Weights of a small GPT-style language model, trained from scratch on English Wikipedia.
Size: 11 layers, width 256, 3 heads of 64 (1 for keys and values), vocabulary 4096.
Architecture: RMSNorm before each block, rotary positions, biases, untied embeddings, normalized queries and keys.
MLP neurons of a small language model. Each row is named by its layer, matrix (gate and up: input weights; down: output weights) and neuron, and shows model dimensions 96-223. Each number is 500 + 25 x the weight over its row's rms, rounded and kept within 0 to 999. Numbers have three digits each. A neuron's up and down rows have the sign that makes its largest values positive.
Before each neuron's rows, "fires before" lists the tokens most often just after its 100 highest values on Wikipedia text that the model never trained on.

fires before: " | ", ".", " Win", ":"
L3.gate100:526498506466497487468508527457473495532503492514490480491466462530507481506465495550514471496519489493475512524488485533494505501501485473453473526529515537493534502532489467568484487545483500462485505543524531510503475449514475471474468490508486522502534485509493468495506491466545514500495483506473476528537510505476524495483488548499517456466506501491461503514498496517483535452525
L3.up100:499487485491534486488530513481520504559479493494488511455469489559526486519488510536512462495512524511483485476502473525489506522536462520448471550521527537505517472548486467516495473524508470498456517522501500516506520454505505481477464466480461533483524547506529526468484496460538492515541464513495507525482502532489501506514498544503514471478496513480516500506507500510482528498517
L3.down100:509483480505547495492499512451477505487489514501456507469480485474499499483481476491541524553491498533509505456489516493515450498488495538459490491518519522482512533491483473499536513500475506501526536500496450496500466469478544523394511512464504515501464548504502503506521521509475513546504539528529515477512479508537503477444490481497495511494497516514493499491475481487531570517510

fires before: ":", "–", ": B", ": T"
L8.gate632:493513496503533497476528527492481481529502485506501479474497503469477418481497482506521503490456502494466553486486458517465530551512537474507489538501508516527481521505534508530493523503439492501502489525485516496453467457525476511540474509529448501493499522566511502522480522523528495496504466507499523534514489490528508496463486513490519483532501488509496510512504449491515490485457
L8.up632:471492519502476485488485496526492512516487504527548533514484517469505481499494491525475526511540513525520488476486504508510507537524523464526512492497523490542487479563519496514490501506482534517524480493483512473469469520487475493539495495463493499529501517536504472536478538485515535498528498516447492498520503470521501520482503499483472519466504421515501529517530491521506465532464
L8.down632:522497501519484489476463463516517503499486476465493497513492515491496501468518460504472488538470494523490491533494510503479495515491498471460501467519527478450506511480490543515542533490515483522468476505514403529483513508482479521487574467497519506510506487499462493514503520523512512486512518497491514466518478497463502504473464491505534516492507444470471502546560526511524530540511

fires before: ", "
L6.gate441:509463513459530468528533470470481478514553551537470475517493500505495437533511464469482472503499481534514542521516502499477478550483502477454452511473485518498529506514505529521542499503499503548482529463484513445539491530504471479518505529511529542528500511481511506517526497539521520464484493545530482474512522458481514485507545501486487539459498491529506506495486487554499482524477
L6.up441:486501551478492497518541458475502475489506509483520558504495500488508496503487507471479484473528495500519466501480551490483491501454547510503496497525511498455516484458509519526539519496441496504448500472485522484514513542484504481515557515463532513484555470512479493489511471494518531436469495524480498487506509450488496484543560488478508516487520490495507501500552487573500482482499
L6.down441:502488503476441482503501472449505437527497507470481553520478508507497514506532471474545514493499546511520507492469502550485512529501482506551512474501489484503538498491490499448487497496533506463492505499515452509490460536500506533446558485496460511512479504507481482471525538514519539514560506488502527472507538516448479496568495495514524493485501528502529495484485509531479503496496

fires before: " | \"", " \""
L8.gate123:526501469448510491460511515510499487535508490522513526458477485493475500508478541546498447531515515517503510495459530476511448557493444447477506523450517507472535506466516496489474464537516504510554502526485515476484482498522496519522491515492518533494476472500482469528560488528528517494528510486485500534546477464484506499493493519526470515528498497489549498534525525475514492547479
L8.up123:520521491506512505511495516442447488460482482493481518495499485469501486512498514475471491510498545557490507530514478522556466530455493494504486511517467515525542530501409492495474494510447477513473512508496483490504470532524519459539532545511513514510523492543526529498516536523474506487534520505503506484508500512534526510505505525530503533517504511476505483530473486531501503501471
L8.down123:514489526502504468532533487506492529534493500478526496504485491445477527500497527547480464527530515540482501486472502558493502523496536444540494494499518481481474454543484471522508489512510452506496527498498500493527484508481481485488500484522493524493439482506518503513533501527494502512502477537464480450525529478466555541501463437509523514487500496542506490463500482489435528470532

fires before: ".", ",", " million", "7", "%"
L6.gate361:514542431478522505505481503545521516491504494499483484531495521482496487503463470477547524482506476445468513506498508494529494526451491494492474508504540525458489527447495537500522537514479508484514509502491498549475499482544502484522483545514512542435463535533485492487521504489491486507437490518510498522515457493486488499519449511506488490500494495495522467479487435497529516514502
L6.up361:506565447467481512512480509522525494492508488505507528542484535470509467488519493485524570458505480447500492490526508500517487512478472491489502491480548511462488491441499505512517496519451524482483528517509519500463508517559547486524545521528493537475502526519492457503540521486481503502468520526508507541502477472524485517496461537513508464491458507507531495495489444493496522510491
L6.down361:492516485469507479478496502505487525500455535538494488494504499487525514517482438507532510475541503517443507543494534494526482497456520509491459497498525502479508549501471491508453508477497463493500484527514518495537503474490458537473469476537502524471488503522518510520489448539503557509480451526514488494502518544529499508501459461527524518482509520507490463517508495542522552528508

fires before: "\n", "\n\n", "s"
L2.gate295:494556515495548496515483460516480566502516473492574475550492511525453485489501481509410497509514488485477527461504485500438531513505463509419505513522508546507475490497507508468496480556502507478462497516504538538494509529499538481523450558471492480498464459477506477549505507519480493485474509480514518506536483495475489552480464495506480494507493485458487526492521524564471500501467
L2.up295:522540501504497507519512477462517492558514494475484497506540500488483495548539482513472514474503474467459480495445514532513471472473503500487470508496470502506503516528536529495525543477442507505518489481465489482500518466528507501494495501510492489493483455471486491486482504473474511508520487475472493531518513502494490534510423508525489462504528495489493504538544476506503515554541
L2.down295:494471506506519516477534460491487498507539478538501480490520452501447522508487523527493440450497512480507519497495508530498517524481481462505499460510486526494502500498529452513517485533505536494494512496462515496481507564507483494490495549480465492525504513514517507507460523525472465498518499546495514493496492534534487490491520491492480510500479508456506506551513548509521491524458

fires before: "i (", "i", "is"
L8.gate85:520490511475492495543495502514513490547535481539491505504502536518490495496403515502496490493482497481468464476525511453487532512503489476505544489517494497537495523493447507448465497538508498489491509494497487513468495465507503520491473466513535471487472475521503470518504514512479461443494472452491501471501489506503511520543496473521524517488539547488504502519487508484479524501538
L8.up85:519475497459490472496521535500495509554550525518488490510509516523519510507416523510498470471443501467486500483506492490452496542435496511484522515511481521480537512479481488455450489485494534501453476436483475523476467472511530511471473484522485477506451513508497478485527542487463473472506502511510474496504450473489500522536486476486519505509500534497529533516498489495468518498482
L8.down85:508518522479513467549555490445498487541478482509481514515501469465514482496499501500493488500504490552483504470528476458504490479506510513510527477505500524528514462533491528495455463472506468508530494462536493495461469518511519506538518501457498471475470502477533509491484538482510506483493545524498499502506468536496493495516508483512452508466483478504436516485499469518464501468517

fires before: "\n", "\n\n"
L3.gate8:445454515524444512482474512449466494534510472494513500523511530478514480537525535508500513482511457476489504526498493479482467557537469487505488526504506523519484503518527474486428551511518488466513493471471554456518524527518508530494501481493522489497509481495497499490496501493508572503503506492483443481488503485479498487470479515497535517552484519467487501533526528526504515493527
L3.up8:502521470514491503545477504478481531521500496503524463473528513534501510474560507524496468489486541528530534496433478490520495473520519466500511515539501504486476548524509488538538494508528504476500516516492484521513522514533481479558538497507476471507458481499489518537480521500493510540560521531521506493495500527526517498505490535504497518496521505488461492538490499510470525522502
L3.down8:495504542532476505491484449482479515534499493496530498469469488492484540540500504523508502477483498484464503511486493501482471511475495555520483498475467517460465515536457511515449482490519500456470472512495512448533489470465521502484493481508519490514495479500507472492526519483546502531478463476504483505501474530483507514456441494511534530480507422487489536542492507481510508505464

fires before: ".", "et"
L8.gate593:550490503521515482468419489526482480481521482502526494492481448516518532499531499499481477478486452453478502510546504493505506538495514512518477512494477516466487516492534531521518471533531496497495527540475545511549510468479513488519507496544486510510533510456437536521553484479514506529515537509496521498552472477501467468504561482518496480479457483484539452488508514542506513519525
L8.up593:571500488463477451507564522507480504450508511522500503510471529502501518489527484480465526496464502474449514502512458495475476515500491458475487495453505528502501480484515500508513517506530497498499537552520527501514533475485502494498461494509509485520502526501461504498514540503483474533527443529488518463506494517513506529484496506499545538523473510516515528460476506490503531484528
L8.down593:512488481472537549459477522454499489545500511517508525513488480492497517496500502499542457463513528492519523470502495479508470493475451523456489518504472544536489506524527490480512483511510477507433485485477453501523516522506469479464520540493503553526515500483499496486489537485525515501524493476513528492490482532468489446469502503499514560520453548506491458532520521515485488572514

fires before: "1", "u", "2"
L8.gate184:502501480501518502514468524490539475502564557479539498504524497518492532560490509500485536472516567504481500539496524525475495494520477482509546532538529508538507500543497518490446467496535502504522533492453502524497550456491535510506472498507511482500490498478512483492509483461487492492473498490485485468447475491477530452477531496533526513497519466465521507517470490439503492488500
L8.up184:529505449490486505491477496476523509445541504501506485542529509480524499505474503511478498497512506493492521502510509514482529509492535492508556499492485547491505467530493530527472522510530516492517509477495504472456515515503520515459528453468543459488478512512499469494496538476452483496516505519536515503508508513502507476442481524471509485555513495471565462472531476516533493527517
L8.down184:512460541518509493504512484485511489526488520514540497479457508449517487506486497469497519491514530477523528485512467501511489485464435477494509509489536499445458499503480497494539484499494475533507519501481507485504528497476489486531543503501541479532533546494486485439492478489506499494520497503500510487526545496490488479468514532527502518508568473491506488462520525502498486465491

fires before: "1", "2", " on", " in", " in "
L6.gate619:499475535494496526456498503505469511470474489505457492528511479485505507542509526474506517519530465498473512488489498526511445465544461500460540497518521514482522494485487504519490523464508523534490482505509506534543549543469527486528503561478487507500523524501568478479538501510467480518492528534482522511505499513474488494492485587521456521463492515499519482478495536557530515543497
L6.up619:470479497487498527520490478462526483485527514493486501508501490512500531514499489539481495506556483504514503497496493526488470443515482489476486467510483517499524511504463515508506522480497501504514460504511519497489505527499496474468514513472521518510529456462507496533541515528474504504474519504535545539516513540551507426485488542523489507477479469527517511515535492527491532522468
L6.down619:482517534502474507513512511549514460482535543540463545521483545460510543525510510505462482499484494508505519540475496477486496527517490469496483427548509520499521426509495505512474520503488478495507466517457506468487511497483496500519457513482487503510530527539519491440469503497503508475489440510489514479504527497490498514520531481474521533539489554524492481488541515547518444508538

fires before: "\n", " |  |  | "
L8.gate187:515509559493540508517516502459523469516479453537520491511554495527531518481505518479488482501489509467484497489527501518511460470518477463467455492551499517531514489519505488491516460500489505506513476511493444502479526529503521527481517475514488498453443499490496513466477449491463558544505533478480521535491500481530464508504496533491500487466472491493516499522540464516509510510523
L8.up187:463518521521520457544498462490489475494441475508480560474508490474503556483533528538507546496499537486530516495501493500512467459546546517502457499528504496494490487490538455459472482494496503457525466466516528510529520521505496518497506532539506490512499471501481511514518516473487522516498515515488499479513436507501471513499508495477491504530488505484518519514519522523481467536539
L8.down187:512472457478485516481507510518528478468509532483477500523501501484530466497506508540494497508519490469512501529498485511501559492541495476500472511567522502528479494486524505472516472534482526533497521501480499464521506452519494497501505533524557516518507454454481510469513529494458519478519509500507515525498514497532533487526528538459479490474511490491520528502478474497496462511502

fires before: " (", ")", ") | ", " in", "."
L8.gate579:493481482522517487471492477508493487523463525498520489479467498426524497510501489503463497536514469505524499467499498487526495502557505480477461488454499497527471506510515530512492517479504490521542446455506504460517488506501535485510458486508454532465502500478500559504534486526505486514557477475511526507490492512454471498495495527451494489533480471513533470522485474480506518534509
L8.up579:461514540537504536475484503478550521524503504548531533492534497502544542512508494468485482505497515521529515495495453472529492515463499482495450532498535493490505462539524502518513547497497537505472481486528518500532505504466495491503515467520517527518530476502499482556517464481491485490489485492494495495490546562458490469575539486473465483510507505488446502486487464515496494495519
L8.down579:525470535515450570533481508489521546523490498508514494497509492500497501486486473487486496492505494500510491500520512482518494487501480474463478450480482503503488495512545528490482508534516522509493468508509534510489491533505538473543464460509483469458540473495474472478508505507476437466530539500542531509497550526491492486486510490495473530515482494518440449518537505529532520468520

fires before: "\n", "ue", "am", "ans", "ge", "j"
L2.gate31:519494529528494532475496495497481515498528470523549472491491445524483523464487491499533494511506467496501550511497517501487536538496530492491476492512506499534470475540487451514494457508479484535513548483523510481522496517460514492478519518507514497487508455492492495482491528498487481500509489511516484510499535546536473494489458466525506509475524497490526493502497498519515505531476
L2.up31:499501479491526515571514488515504492519514524493484460459518528524520501469540496480493501496504502509510524485497545490511463482499522454465481554518471514518475483480483505525501477507532518440503542475491514500519540509490494524480516477511534493478489476488541508522509505466527505508536489571477489506466519486542459498528503495494514484448538551453493485466591468505569505525498
L2.down31:499484528490511468507482478465497523490507512534528458458475443475484522529429541526510537487497479515500503509506489494510514489512519555512515514513499530496508473498514464486492493469522495479505529486486535497497543498497505487476494524511494487514493502491494496519502536487494492521474492492522497474508539492516520533485499493508477514515520491514499528551409525515493550451523

fires before: " |", " Democrat", " |  |", " hold", " |  |  | ", "s |"
L3.gate182:528550521518478484523471523518521530505472527452500548502510501475492475448512482503519500523495481483485521504489543519508532532501508473560552498476499550501501520517508499531476467468507487496488542508532484497474477516516526509509527470571536528445512487489491498409483512503463495495489488520514497473480491471469511513466519504508497462456477497519463531451473508528499493498475
L3.up182:510479502531506526437479499493490508535492449539453496492512500480444511477486503524464495522510506492512468515469463504481514509516526477492464526522534481502512480472501484514474544495490538500458547469522485506515471520518466487467482499457509479474531486483528497546487446448501510500521546523471468522516513512507498503525526526558508526486490484509518507506538489498548496503465
L3.down182:500498508517503479510487515527582492458521478469509484476497515531494464524520515486499487470505505486489514531485487494516506480490468540541508537532478544467497503478506489510507477464489494431472513549526525507514494539542475476530502489533502517464517474535522503551534516493457501462513463526497518538456484504490526502519477554464506476487503446489416490537495485522468519533544